{"n_layer": 16, "d_model": 320, "n_head": 5, "n_kv_head": 1, "head_dim": 64, "d_mlp": 640, "vocab_size": 32000, "activation": "swiglu", "norm": "rmsnorm", "norm_place": "pre", "norm_eps": 1e-05, "positions": "rope", "rope_base": 20300.0, "rope_fraction": 1.0, "qk_norm": false, "attn_scale": 0.125, "bias": "none", "tie_embeddings": false, "parallel_block": false, "extras": ["capped logits"], "init": "orth", "init_std_qkv": 0.0355, "init_std_o": 0.0355, "init_std_up": 0.0355, "init_std_down": 0.0251, "optimizer": "muon_variant", "lr": 0.00705, "lr_mult_down": 2.0, "beta1": 0.95, "lr_head": 0.0148, "grad_clip": 1.0, "warmup_steps": 200, "schedule": "wsd", "decay_fraction": 0.773, "decay_shape": "cos", "final_lr_fraction": 0.0, "batch_tokens": [32768, 65536, 131072], "seq_len": 512, "doc_mask": true, "train_tokens": 359000000, "steps": 5298, "dataset": "wikipedia_en"}
MLP neurons of a small language model. Each row is named by its layer, matrix (gate and up: input weights; down: output weights) and neuron, and shows model dimensions 192-319. Each number is 50 + 15 x the weight over its row's rms, rounded and kept within 0 to 99. A neuron's up and down rows have the sign that makes its largest values positive.
After each neuron's rows, "fires on" lists the tokens most often at its 100 highest values on Wikipedia text that the model never trained on; "fires before" lists the tokens most often just after its 100 highest values on Wikipedia text that the model never trained on.

L6.gate222:34 52 33 43 21 48 58 33 71 55 43 74 54 56 66 58 59 50 69 43 66 41 31 35 48 60 51 72 60 67 46 50 46 59 51 60 44 25 48 60 68 71 52 49 64 13 64 32 60 49 42 84 41 37 51 55 34 74 62 70 54 43 56 51 39 69 63 65 50 24 30 57 38 40 73 65 64 48 60 52 48 33 70 30 63 49 36 47 39 75 54 45 20 66 36 35 48 88 47 21 05 39 47 70 67 47 46 55 31 58 40 17 43 67 40 42 42 47 60 43 64 76 64 54 70 55 31 59
L6.up222:56 46 72 47 39 13 54 63 65 73 54 52 50 54 66 45 37 75 47 55 42 42 73 57 78 62 34 49 84 76 56 42 87 76 37 46 50 37 56 57 69 60 44 21 52 51 68 37 61 50 62 61 44 55 54 49 78 34 52 46 46 43 29 57 52 66 79 59 56 66 29 68 42 41 64 40 76 58 50 33 20 53 83 67 54 45 40 38 45 82 28 79 30 53 20 59 31 77 59 47 54 24 64 45 63 36 35 61 62 46 47 34 71 49 43 53 49 43 44 44 50 38 59 56 53 70 74 55
L6.down222:51 21 53 47 70 56 54 35 42 63 41 67 99 23 46 35 57 40 72 25 33 30 53 39 45 55 65 48 57 44 40 57 60 65 00 33 56 33 50 35 36 33 42 55 85 54 36 58 62 53 40 50 54 55 79 48 56 44 45 80 29 37 40 61 50 74 81 41 15 74 79 80 56 26 53 34 50 27 74 45 73 46 34 49 64 62 56 22 36 53 71 55 35 49 78 50 47 79 45 49 47 60 64 60 18 81 59 70 58 54 61 59 60 55 56 59 47 39 56 62 40 43 54 53 32 80 51 55
fires on: "==", ";", " =="
fires before: "\n", ","

L6.gate488:39 68 68 61 42 60 48 63 57 44 50 64 49 38 54 39 28 41 46 38 54 27 26 54 56 32 44 48 49 79 76 44 46 27 49 48 35 51 47 46 70 30 38 47 58 25 83 61 58 33 48 75 72 58 34 67 54 85 67 63 59 49 28 59 26 73 48 31 70 51 11 55 44 69 53 58 45 38 60 44 32 39 69 41 61 27 48 37 50 22 27 02 50 41 54 35 35 53 23 48 41 65 46 48 57 41 44 61 75 55 71 70 50 39 55 23 66 51 48 29 35 66 83 58 59 80 38 44
L6.up488:45 56 67 63 54 52 82 71 69 40 57 20 56 64 40 39 34 82 75 45 69 47 74 53 55 76 45 31 75 53 38 30 56 64 67 55 50 35 43 44 45 64 69 32 44 36 49 70 67 65 44 44 42 34 69 69 67 45 49 77 29 70 43 59 68 54 35 60 32 31 56 67 48 84 45 39 58 68 45 58 28 64 44 39 19 55 18 53 60 39 80 46 36 21 61 48 39 31 58 56 22 72 59 70 72 83 42 74 46 47 24 57 64 50 42 59 48 56 37 64 40 55 50 37 76 85 53 45
L6.down488:50 50 64 49 68 72 56 47 57 55 52 72 99 06 44 69 31 41 36 47 45 53 44 40 72 31 37 18 45 43 63 35 76 65 58 42 78 37 45 44 65 51 52 59 33 49 50 60 32 55 52 52 36 55 53 62 34 74 64 51 59 75 51 71 59 64 47 51 50 38 43 52 35 38 39 43 43 49 74 55 53 92 85 44 46 28 84 46 62 60 51 20 42 37 67 42 44 47 35 51 26 56 55 34 53 36 52 54 74 50 31 40 55 75 39 36 49 38 51 34 19 72 47 22 50 33 57 63
fires on: " that", "==", " States"
fires before: "\n", " the", " of"

L11.gate577:64 25 27 58 61 39 49 35 35 40 30 36 03 54 49 58 32 73 67 67 41 57 45 45 30 53 32 80 50 57 44 60 52 57 49 59 36 30 68 61 68 41 52 61 32 61 79 55 67 60 57 31 43 56 40 77 77 42 54 35 37 48 23 66 50 42 68 25 45 52 44 38 45 39 60 65 38 32 40 34 69 71 68 41 54 50 57 29 47 57 49 46 51 51 69 48 50 23 63 26 54 12 55 47 31 40 56 52 34 63 39 33 52 39 38 44 64 43 52 55 60 23 53 66 43 46 45 69
L11.up577:34 43 64 31 66 49 26 43 59 61 81 18 75 64 59 60 36 70 43 50 51 50 42 67 47 90 71 50 28 59 28 41 79 44 39 52 46 53 29 65 50 48 46 26 71 60 31 50 47 65 51 43 60 61 41 65 41 43 73 56 63 37 32 33 42 53 34 36 59 49 22 50 32 79 53 50 56 76 52 57 64 34 33 58 36 70 21 58 77 45 24 37 37 58 49 26 62 32 63 31 59 31 53 39 46 70 20 37 61 64 14 69 63 50 62 58 45 37 59 29 46 79 31 42 65 78 31 50
L11.down577:43 65 41 52 50 76 51 51 54 12 73 35 78 49 62 42 46 44 55 47 48 46 38 69 37 35 30 62 64 48 64 50 51 54 38 22 82 58 33 35 42 49 39 35 32 55 42 38 49 63 27 52 43 63 65 54 37 25 51 32 35 46 52 36 44 56 70 22 77 70 72 52 59 27 51 44 59 61 38 45 53 45 72 44 57 34 45 44 67 28 39 31 45 75 66 26 28 57 52 20 47 42 64 50 55 50 47 47 35 63 72 47 87 51 45 40 44 46 54 50 57 74 68 50 55 57 38 76
fires on: " P", "P", " 7", "M", " 8", " 1"
fires before: " |", "."

L6.gate199:46 69 40 21 35 46 51 54 61 48 64 39 47 47 60 43 59 55 53 64 30 59 51 45 45 42 38 70 29 72 60 24 81 73 78 63 23 02 52 25 38 44 46 41 68 35 48 38 30 48 56 44 84 77 36 74 31 63 57 46 35 55 63 81 26 38 67 63 30 33 37 75 58 55 70 48 52 30 58 52 23 39 65 67 51 36 54 24 34 27 37 28 54 42 58 66 49 54 45 56 67 62 19 55 42 49 29 32 55 45 56 60 48 53 45 40 48 35 55 67 41 57 65 39 66 63 51 46
L6.up199:65 33 54 47 54 63 62 36 71 64 52 23 53 28 33 67 43 57 71 67 27 41 47 79 42 53 36 42 34 45 53 31 58 45 33 34 53 32 60 47 60 70 58 48 42 59 36 59 22 80 37 34 45 76 26 67 55 66 36 28 59 38 54 44 51 50 78 41 33 79 36 60 48 49 49 47 80 41 63 48 30 50 36 83 62 22 30 50 44 29 40 32 31 49 44 45 55 35 41 36 37 74 41 66 52 67 56 17 29 40 36 43 19 59 31 53 43 60 65 83 29 76 43 38 53 48 51 34
L6.down199:65 43 40 30 65 70 28 41 34 49 40 68 85 27 64 58 75 77 63 68 57 31 55 44 54 09 59 56 43 92 33 47 68 64 76 50 57 44 32 51 57 58 67 04 67 56 39 37 44 88 41 49 65 56 13 48 47 68 64 77 56 35 28 61 46 67 55 66 61 44 22 40 51 46 30 27 51 51 60 68 47 29 44 46 64 36 44 50 56 24 38 38 65 41 40 51 37 68 54 45 38 42 55 36 40 63 40 72 22 47 60 52 54 37 29 63 37 55 41 54 46 54 18 32 69 45 34 67
fires on: "==", " ==", "\n"
fires before: "\n"

L7.gate304:74 36 55 44 18 55 27 57 54 33 39 35 52 49 42 61 76 35 67 56 43 53 47 49 36 54 50 63 41 59 59 40 46 57 56 47 70 56 51 34 29 41 51 66 35 46 63 95 32 45 48 67 42 54 29 63 31 85 34 57 56 73 49 43 56 42 22 66 38 17 72 56 32 45 20 38 59 37 73 68 60 00 33 51 32 60 71 49 66 47 50 40 47 52 31 40 36 47 53 21 48 64 16 35 41 41 49 43 56 77 42 49 76 47 51 68 31 51 91 53 73 48 66 51 35 36 70 53
L7.up304:33 42 66 72 25 56 60 66 46 44 50 49 60 62 40 82 64 52 63 38 31 43 73 77 61 67 82 63 29 27 57 53 40 28 58 42 60 30 39 87 36 55 43 61 71 44 73 65 53 37 43 58 47 52 47 79 56 49 39 62 66 61 41 54 55 60 43 59 44 33 70 52 42 30 29 68 56 29 90 39 63 46 54 60 43 51 13 34 52 36 38 25 58 46 37 50 28 37 19 48 51 35 28 58 58 16 38 59 23 25 46 35 33 48 39 33 55 32 59 80 58 27 78 34 61 52 69 53
L7.down304:67 41 61 36 74 31 63 39 65 50 43 67 83 38 40 24 47 54 66 44 40 59 55 51 69 57 50 80 64 41 53 27 40 72 37 56 91 65 68 65 55 52 79 24 65 55 47 54 70 78 75 47 44 67 41 54 47 44 55 65 08 35 75 42 39 53 61 59 53 51 54 41 62 57 61 80 32 36 52 44 49 47 28 49 66 58 24 45 59 74 62 27 27 71 29 58 74 28 13 51 83 25 56 51 35 35 61 72 40 41 70 52 50 57 56 28 69 31 60 58 27 43 56 52 42 49 41 56
fires on: "'", " close", "’"
fires before: "s", " and", " of"

L7.gate18:32 50 25 48 38 28 37 77 52 69 48 45 83 19 67 67 70 64 46 50 76 51 47 53 62 40 63 37 33 58 55 70 65 70 27 35 80 46 83 47 61 38 77 53 61 20 89 44 61 72 65 73 42 56 54 53 38 44 30 51 58 32 77 70 44 63 59 35 42 28 62 59 36 60 68 66 60 38 63 70 39 43 36 52 68 40 50 47 22 34 51 57 38 62 45 40 21 78 34 82 36 42 42 68 81 60 32 57 67 47 59 49 80 94 53 60 52 54 63 37 68 44 54 52 61 57 70 44
L7.up18:33 71 48 41 23 47 46 58 74 69 57 62 49 37 59 56 56 53 30 56 64 52 55 46 43 40 58 27 50 40 69 32 52 58 51 17 51 34 57 43 69 47 75 38 60 23 74 48 61 74 68 63 38 17 45 55 42 53 66 52 49 36 80 61 52 69 42 46 23 42 72 69 22 46 76 68 54 35 59 74 21 47 39 57 58 54 44 36 20 32 43 79 40 76 57 40 38 84 46 74 41 34 35 68 64 63 58 37 41 48 52 69 58 77 68 60 45 48 46 43 68 51 69 59 60 55 54 48
L7.down18:20 70 51 41 57 49 51 46 62 55 46 57 99 45 36 78 57 60 42 61 62 58 55 35 43 36 46 66 42 64 68 37 59 57 13 68 49 38 53 71 93 59 68 46 82 47 49 45 38 77 74 67 44 66 44 65 54 54 48 38 43 22 67 49 60 66 38 43 37 66 42 78 47 23 58 39 61 45 62 73 31 71 18 48 37 54 41 45 41 42 29 71 31 54 47 26 27 63 40 58 52 35 30 68 67 29 54 47 35 53 56 58 78 64 60 36 32 30 55 21 55 50 51 59 37 63 57 32
fires on: "==", " ==", "==="
fires before: "\n"

L7.gate199:32 49 26 49 54 62 58 45 69 59 55 45 54 48 66 14 69 59 63 79 54 49 49 53 69 41 64 44 38 62 44 97 55 69 51 49 38 56 46 66 81 37 52 52 36 41 48 45 34 38 55 70 61 45 70 68 47 63 45 53 37 44 48 57 54 57 53 35 47 57 60 41 45 72 76 75 79 48 45 51 52 68 65 54 23 52 57 43 33 57 45 44 37 49 62 56 59 60 74 63 51 43 50 64 54 33 62 38 25 60 44 06 60 70 66 51 50 50 62 32 56 67 63 55 51 79 44 79
L7.up199:45 77 59 44 40 23 54 55 61 12 46 30 33 87 22 32 59 43 34 73 68 86 44 25 76 78 59 50 70 75 27 61 57 74 52 36 69 39 31 34 60 00 49 46 58 60 58 43 55 33 38 51 46 43 46 43 35 70 57 50 53 50 61 48 48 51 47 58 30 22 54 67 60 44 34 24 57 51 42 67 36 37 60 61 48 50 36 67 48 24 70 63 50 65 52 44 32 40 54 45 58 60 31 54 50 30 25 54 51 61 38 26 53 61 31 49 28 78 40 34 67 95 41 40 57 42 77 36
L7.down199:49 65 42 87 35 59 48 34 45 42 51 46 24 29 42 45 42 45 37 54 52 58 65 36 54 55 48 31 56 62 68 26 58 59 60 36 63 77 59 53 92 33 39 55 64 49 37 42 36 37 47 44 59 56 44 49 29 45 65 57 59 56 67 35 37 60 55 29 50 49 37 31 56 44 67 44 29 46 47 69 48 62 82 56 31 57 22 71 54 65 46 25 51 63 80 41 49 62 76 60 33 42 56 69 39 75 55 64 27 25 49 32 40 13 65 67 50 39 21 45 38 39 74 26 52 32 71 60
fires on: " 0", " 1", " 3", " 4", " 2", " 13"
fires before: " |"

L7.gate352:39 38 41 35 58 20 54 65 56 71 20 29 40 67 46 44 39 75 54 60 50 57 53 53 32 75 46 73 51 40 32 50 39 29 46 27 34 43 55 40 47 67 38 47 37 42 78 65 56 34 55 58 52 35 53 65 60 41 26 38 57 23 31 34 53 26 17 42 48 48 52 43 54 23 40 37 58 44 54 57 47 37 39 17 62 59 58 60 45 52 65 69 67 52 59 64 30 15 49 31 34 49 45 62 21 32 52 76 37 73 39 50 76 53 66 43 70 59 52 68 38 31 38 46 57 48 45 85
L7.up352:61 69 52 79 82 32 59 60 73 65 51 67 53 28 44 51 55 37 43 62 49 57 27 60 45 61 47 43 47 46 67 57 60 49 71 55 60 44 44 48 29 48 45 54 47 29 28 46 66 39 55 40 37 24 55 72 41 39 82 55 43 00 34 70 59 29 40 57 68 72 77 60 55 49 16 41 47 34 40 54 55 56 43 32 63 51 26 54 34 24 48 35 53 57 62 25 49 33 64 43 46 37 19 48 51 41 35 46 37 61 73 35 67 61 64 52 51 55 64 92 49 41 32 42 19 55 61 59
L7.down352:97 48 45 27 71 18 34 65 55 44 42 51 72 64 25 40 47 83 43 34 35 53 29 45 64 40 36 88 69 30 41 48 69 40 53 42 73 63 45 36 30 55 49 32 42 43 55 59 60 61 71 58 61 63 54 71 65 60 45 59 72 42 55 60 51 27 67 64 36 59 55 36 70 46 52 59 39 59 46 27 37 30 44 22 58 59 62 54 50 34 69 53 68 54 65 19 62 30 78 34 57 40 53 48 37 31 62 41 56 54 57 51 44 26 36 52 47 56 46 61 31 16 47 47 58 39 55 40
fires on: "'", " al", " Al"
fires before: "s", "-", ";"

L10.gate191:57 61 55 37 55 69 33 71 37 35 48 39 70 22 39 54 39 36 61 47 56 62 49 54 53 69 66 69 46 72 24 59 77 53 50 32 84 41 79 40 68 26 24 33 40 48 83 31 38 58 57 51 25 39 91 57 39 33 37 32 61 48 54 56 25 72 49 31 37 65 45 65 64 53 39 38 42 51 53 41 58 46 64 52 54 64 38 43 49 36 28 49 39 63 22 65 67 37 64 41 64 46 42 58 61 42 62 40 43 59 64 34 34 33 23 38 29 64 46 42 66 47 56 60 46 64 52 57
L10.up191:62 65 53 61 59 66 55 95 37 71 61 37 32 61 37 63 26 34 62 48 59 74 58 28 56 75 51 43 75 31 49 58 65 62 62 46 66 25 52 56 27 44 42 88 34 45 38 57 49 61 87 50 44 61 72 73 34 50 75 23 31 71 34 35 46 64 63 41 50 62 58 33 71 54 27 45 39 51 37 48 63 38 66 54 52 63 51 31 55 56 50 51 63 62 58 51 33 29 56 47 43 55 60 77 82 59 47 26 16 61 52 54 55 62 54 74 42 71 56 42 64 31 48 37 54 68 36 58
L10.down191:59 48 65 56 47 52 87 53 84 58 49 67 75 31 47 59 37 40 45 31 43 66 70 35 49 49 57 55 64 53 25 56 35 72 31 37 45 20 36 56 39 43 68 27 72 50 38 23 53 36 58 44 47 44 66 42 64 36 52 19 48 43 53 22 45 58 49 45 54 43 48 70 29 51 56 53 57 37 55 33 35 29 61 57 54 35 44 69 50 65 40 67 22 43 47 46 59 56 36 60 45 56 54 42 63 52 42 86 75 57 32 63 57 47 32 38 27 53 65 32 26 44 49 38 66 52 38 38
fires on: " (", " =", " is", " Date", " |", "born"
fires before: "\n", "born", " |", " is", " an"

L10.gate324:46 44 54 40 53 40 40 35 74 42 46 61 52 58 27 48 18 78 46 59 29 50 29 38 33 48 80 68 36 44 27 82 72 27 58 48 52 42 30 51 88 57 31 55 43 05 62 40 87 50 68 75 55 61 47 50 50 25 44 61 51 60 20 52 41 60 33 46 36 42 50 41 48 62 31 51 50 84 51 57 41 57 43 46 52 56 56 72 43 36 27 37 58 55 59 63 30 60 72 34 55 37 56 44 53 56 28 42 67 32 43 47 28 58 47 39 29 67 33 55 53 53 63 61 44 30 55 51
L10.up324:36 50 48 50 50 50 59 69 73 16 30 36 39 32 43 51 75 45 52 36 39 36 74 69 78 41 26 68 54 65 23 44 68 45 59 70 58 53 46 68 68 72 20 55 62 52 49 56 29 59 41 55 57 58 43 60 44 63 68 43 77 41 52 59 75 58 46 38 49 52 50 39 57 55 54 24 13 60 71 57 72 62 40 35 44 69 46 65 44 75 68 75 39 64 66 57 32 47 66 44 53 51 51 85 82 64 39 61 36 40 36 59 39 52 26 71 50 39 38 51 63 41 48 64 66 41 74 54
L10.down324:33 54 55 63 51 65 24 64 07 28 18 32 59 35 60 51 63 32 66 64 72 58 70 26 35 28 37 65 28 32 55 39 20 36 35 23 66 25 32 53 60 39 51 63 26 32 31 61 36 63 65 79 72 44 58 29 27 56 45 35 43 39 47 56 19 65 77 39 62 54 65 37 38 57 54 33 50 60 49 71 55 54 50 40 50 62 30 62 59 48 40 60 31 66 58 62 39 61 40 16 43 16 63 79 52 46 72 66 48 65 56 76 34 47 34 64 60 54 30 38 53 25 60 44 64 34 85 42
fires on: " 1", " 2", ";"
fires before: " |"

L6.gate470:55 61 49 50 59 57 54 28 37 44 64 44 60 55 31 69 39 56 50 57 35 26 35 59 36 31 62 66 91 54 93 69 35 39 49 54 65 38 44 55 73 75 39 43 64 63 28 50 60 40 35 30 44 43 44 51 59 73 56 64 56 10 61 83 32 60 22 45 60 65 27 48 54 27 75 60 59 69 36 56 58 36 52 59 53 25 43 39 40 54 82 52 54 27 72 38 63 52 36 33 49 39 50 35 62 37 34 77 67 61 73 50 47 57 42 38 44 52 49 46 24 78 71 76 70 38 41 54
L6.up470:42 58 55 28 79 69 32 56 74 35 54 54 60 28 76 31 49 65 72 50 60 32 41 41 70 43 46 66 36 36 46 39 37 80 46 42 65 27 58 47 37 42 37 41 52 35 65 47 46 29 65 27 60 45 50 48 50 72 74 57 33 25 47 64 62 30 23 33 54 60 49 33 40 34 63 91 61 41 47 46 56 51 50 44 40 53 34 59 65 44 45 41 15 40 55 30 17 38 60 58 42 55 38 63 47 35 40 68 54 30 32 32 35 59 55 43 44 44 28 69 58 76 46 55 64 66 46 59
L6.down470:60 70 53 77 49 27 49 48 50 34 40 61 73 55 55 47 63 47 48 38 43 56 35 38 63 61 49 34 55 65 56 52 56 65 25 63 72 54 35 47 61 56 57 19 47 54 40 51 63 61 40 49 59 54 49 69 43 50 44 54 50 69 31 63 50 17 46 37 41 44 57 43 57 54 37 43 99 45 74 38 39 45 50 66 73 40 73 27 58 57 47 51 49 66 43 67 29 43 56 75 22 37 79 44 53 30 50 26 70 41 27 45 37 28 42 87 31 11 31 42 57 39 82 37 56 23 70 45
fires on: " that", " called", "ing", " criticized", " described"
fires before: " the", " it", " \"", ",", " that"

L11.gate368:40 40 33 53 58 59 22 68 02 57 47 51 39 35 20 60 40 62 50 54 65 53 48 39 74 68 54 71 64 54 45 56 75 59 58 71 80 43 56 52 44 50 33 53 44 46 78 77 55 53 36 76 46 67 40 27 61 55 23 57 53 56 40 50 51 28 28 54 35 30 48 31 66 31 73 75 57 69 37 33 44 42 59 39 15 84 28 71 48 46 41 29 32 63 63 43 45 58 17 60 36 44 58 62 58 59 61 40 29 32 62 61 54 60 24 88 37 42 44 41 55 50 60 74 39 58 48 56
L11.up368:83 74 46 53 53 12 56 80 70 63 52 62 32 29 39 52 49 52 71 45 49 50 32 52 61 64 23 50 62 46 55 70 68 67 31 48 56 06 36 32 59 43 24 62 42 72 34 77 49 44 70 71 55 44 48 55 56 65 47 46 48 62 29 29 45 56 73 37 34 38 00 69 47 17 58 57 61 55 59 41 76 50 41 32 40 56 30 61 68 16 57 39 35 57 46 46 35 58 44 43 54 56 49 54 75 31 22 31 11 56 60 33 37 63 24 68 70 52 49 54 60 86 43 78 55 61 41 41
L11.down368:63 61 63 32 37 45 57 40 48 43 34 52 63 49 48 78 49 61 64 42 73 42 68 74 46 25 58 57 59 60 54 40 63 45 56 30 75 57 29 47 60 40 40 66 69 49 49 40 22 27 42 59 46 66 57 82 72 57 55 49 54 30 33 75 57 88 17 62 52 44 26 55 37 32 50 72 47 34 31 71 60 52 02 45 27 18 48 28 65 61 57 71 35 67 33 30 44 50 38 46 51 43 68 55 56 58 56 58 35 48 54 80 67 59 42 51 32 47 38 46 64 55 44 66 27 66 60 51
fires on: ")", ",", " is", " who"
fires before: "\n", " is", " was", ",", " an", " a"

L7.gate333:35 45 52 67 38 59 39 50 60 23 51 71 54 34 65 60 58 65 50 35 48 40 30 76 47 38 50 50 43 61 32 33 44 52 57 36 62 42 56 46 65 52 82 67 42 48 49 33 35 44 31 69 52 64 30 75 10 55 27 68 41 51 69 51 30 43 63 24 33 68 52 49 57 39 44 68 29 33 22 77 60 51 63 55 52 44 25 51 68 30 51 45 28 53 66 45 28 55 64 57 43 55 66 21 79 89 47 76 48 29 67 53 48 59 35 47 50 71 52 52 53 47 29 28 52 61 62 53
L7.up333:35 79 48 56 07 88 36 30 54 45 60 36 61 66 17 41 46 48 22 20 79 46 60 46 61 47 41 44 39 75 38 30 48 82 42 54 37 41 42 54 54 64 38 34 54 35 64 83 49 84 30 62 46 64 43 56 85 45 61 34 23 09 47 48 57 81 50 67 47 74 45 57 42 49 42 37 52 47 46 51 20 48 57 45 22 52 67 51 38 54 51 45 57 44 52 26 38 45 25 63 46 53 42 49 40 62 33 39 34 73 62 37 72 58 36 37 37 24 45 32 43 39 38 78 60 45 49 62
L7.down333:77 44 44 49 64 19 61 34 55 79 66 73 64 31 39 57 51 33 48 62 34 65 54 44 76 64 58 47 67 47 79 44 31 74 29 79 68 49 48 19 57 21 38 44 71 41 57 54 29 63 48 45 34 56 72 57 33 43 56 61 63 50 34 45 62 40 62 77 68 36 55 38 22 49 57 36 58 40 55 40 66 45 46 39 57 57 51 51 51 65 68 35 49 47 63 75 41 27 56 61 31 27 71 64 06 38 42 35 42 52 49 59 48 30 63 51 70 48 55 30 83 59 52 41 52 74 31 64
fires on: "==", "===", " ===", " (", " \"", " =="
fires before: "\n", "s"

L11.gate457:58 35 56 63 64 58 61 57 76 59 71 35 60 31 61 30 50 66 22 58 68 73 70 70 60 48 62 40 58 70 17 44 49 62 47 34 47 54 62 44 41 49 50 15 41 62 45 78 62 57 17 71 47 39 38 57 33 68 49 36 67 60 58 44 58 49 63 52 56 45 31 61 61 64 49 62 86 66 29 32 59 37 12 60 65 81 49 45 36 59 51 69 42 50 53 47 88 68 54 56 74 66 59 51 40 49 39 58 40 38 39 64 52 25 45 33 58 68 57 59 42 22 99 43 58 51 43 27
L11.up457:45 56 83 74 56 89 40 30 51 34 81 42 42 46 37 61 56 86 46 43 39 28 31 73 57 38 54 57 35 30 72 74 39 47 56 37 36 45 49 25 56 42 43 47 39 44 26 40 25 34 38 75 87 82 57 58 44 59 55 28 53 54 89 31 42 57 52 71 61 44 72 75 46 48 47 77 29 50 71 72 57 51 47 33 61 44 54 33 49 56 40 48 56 26 68 53 35 48 42 52 33 51 55 57 59 41 35 67 65 44 50 38 38 44 87 42 48 26 49 34 20 60 31 25 67 65 40 70
L11.down457:27 42 54 56 45 58 28 54 48 46 64 53 35 40 57 32 36 46 41 75 61 30 57 24 54 44 39 11 53 24 38 55 44 36 56 42 45 54 66 51 45 63 69 50 44 60 50 47 51 60 52 51 82 61 53 50 36 25 34 51 55 39 65 26 58 51 88 35 48 73 45 44 83 60 53 77 51 44 58 55 51 42 50 51 62 48 33 52 49 56 48 34 46 37 49 30 55 53 34 49 44 32 61 46 36 36 41 67 50 31 51 41 57 31 68 40 59 11 55 37 62 47 24 48 68 51 37 58
fires on: "'", " United", " once", " part", " hard"
fires before: "t", "s", " States", " of"

L8.gate303:63 61 38 36 62 63 47 53 52 47 15 63 31 11 48 21 99 51 22 67 41 49 66 45 69 63 57 48 48 54 26 40 46 62 49 41 39 49 62 51 56 49 51 58 48 44 40 30 26 73 40 56 59 41 66 58 10 50 38 62 49 64 63 56 32 46 58 54 65 48 43 58 39 21 58 20 47 39 47 30 37 37 42 53 58 39 70 69 33 68 56 49 69 59 58 43 54 35 48 23 48 38 41 55 32 55 39 74 45 68 49 54 61 54 26 43 60 53 62 67 61 43 27 40 79 28 73 30
L8.up303:19 46 61 71 32 42 63 50 49 51 64 45 39 99 47 79 35 72 45 30 63 40 21 42 35 39 57 57 39 40 81 54 63 37 44 54 50 55 29 31 42 42 42 48 57 74 74 55 78 52 63 47 37 56 34 40 58 61 46 32 39 28 52 53 50 56 43 44 30 64 59 45 56 58 16 61 41 41 40 54 43 60 41 61 51 71 35 41 34 47 43 49 32 44 63 41 59 47 39 60 34 49 53 54 67 51 50 36 56 24 42 51 22 27 50 48 70 44 55 66 51 48 70 48 41 48 39 79
L8.down303:71 64 67 64 67 47 44 40 69 67 31 42 75 08 41 39 83 38 40 62 30 80 81 67 72 70 56 55 32 68 20 48 35 49 57 43 45 56 55 65 64 44 40 59 44 26 49 40 36 36 44 57 56 34 66 59 24 39 48 50 43 56 49 53 45 46 48 44 55 41 54 60 45 46 60 21 53 36 57 36 53 38 54 58 59 47 36 60 40 70 70 79 66 62 58 44 56 45 36 12 60 53 27 55 26 38 48 76 61 77 73 55 39 51 40 57 64 59 62 43 38 42 27 25 65 44 55 04
fires on: "'", "’"
fires before: "s"

L11.gate17:40 54 51 43 54 53 54 39 63 12 54 88 46 37 63 34 64 35 32 73 41 63 35 61 79 25 43 60 46 54 28 65 60 68 56 28 78 41 49 44 67 50 53 35 52 25 53 58 63 92 63 50 48 46 22 40 34 64 40 33 54 23 42 46 65 30 32 42 71 46 46 44 35 58 76 83 55 61 33 36 47 56 36 74 67 50 50 49 48 60 74 74 58 36 76 40 52 58 42 36 52 61 62 52 39 66 74 44 68 39 46 39 45 45 51 48 37 45 54 61 52 29 50 32 45 71 47 72
L11.up17:53 43 56 55 55 41 60 77 30 50 12 56 63 69 25 33 58 33 52 60 53 58 55 49 62 46 61 49 89 28 52 57 43 33 21 16 40 50 34 65 32 66 48 42 33 42 55 40 24 56 54 30 55 45 26 27 36 27 60 50 63 40 69 35 61 49 56 24 26 38 41 81 58 48 66 56 42 47 56 36 60 37 56 26 43 44 53 64 20 72 59 68 45 44 56 77 19 54 60 73 81 72 57 57 27 34 66 60 32 28 48 38 31 46 62 31 49 40 87 51 48 48 60 55 52 22 48 36
L11.down17:60 62 56 60 45 66 39 39 34 46 46 66 49 56 70 64 56 52 36 68 73 72 44 39 62 29 32 77 42 30 51 67 56 59 40 49 55 39 65 39 63 76 70 44 50 33 52 58 57 38 60 41 38 58 14 45 53 42 47 21 29 31 35 34 35 47 42 27 60 46 32 56 76 63 70 70 52 67 56 44 58 66 55 59 38 54 49 44 55 69 54 47 57 36 57 57 67 62 64 73 50 55 52 61 69 56 71 59 60 58 32 48 30 55 55 32 40 48 91 55 46 50 48 43 39 55 58 20
fires on: " United"
fires before: " States", " Kingdom", " of", ":"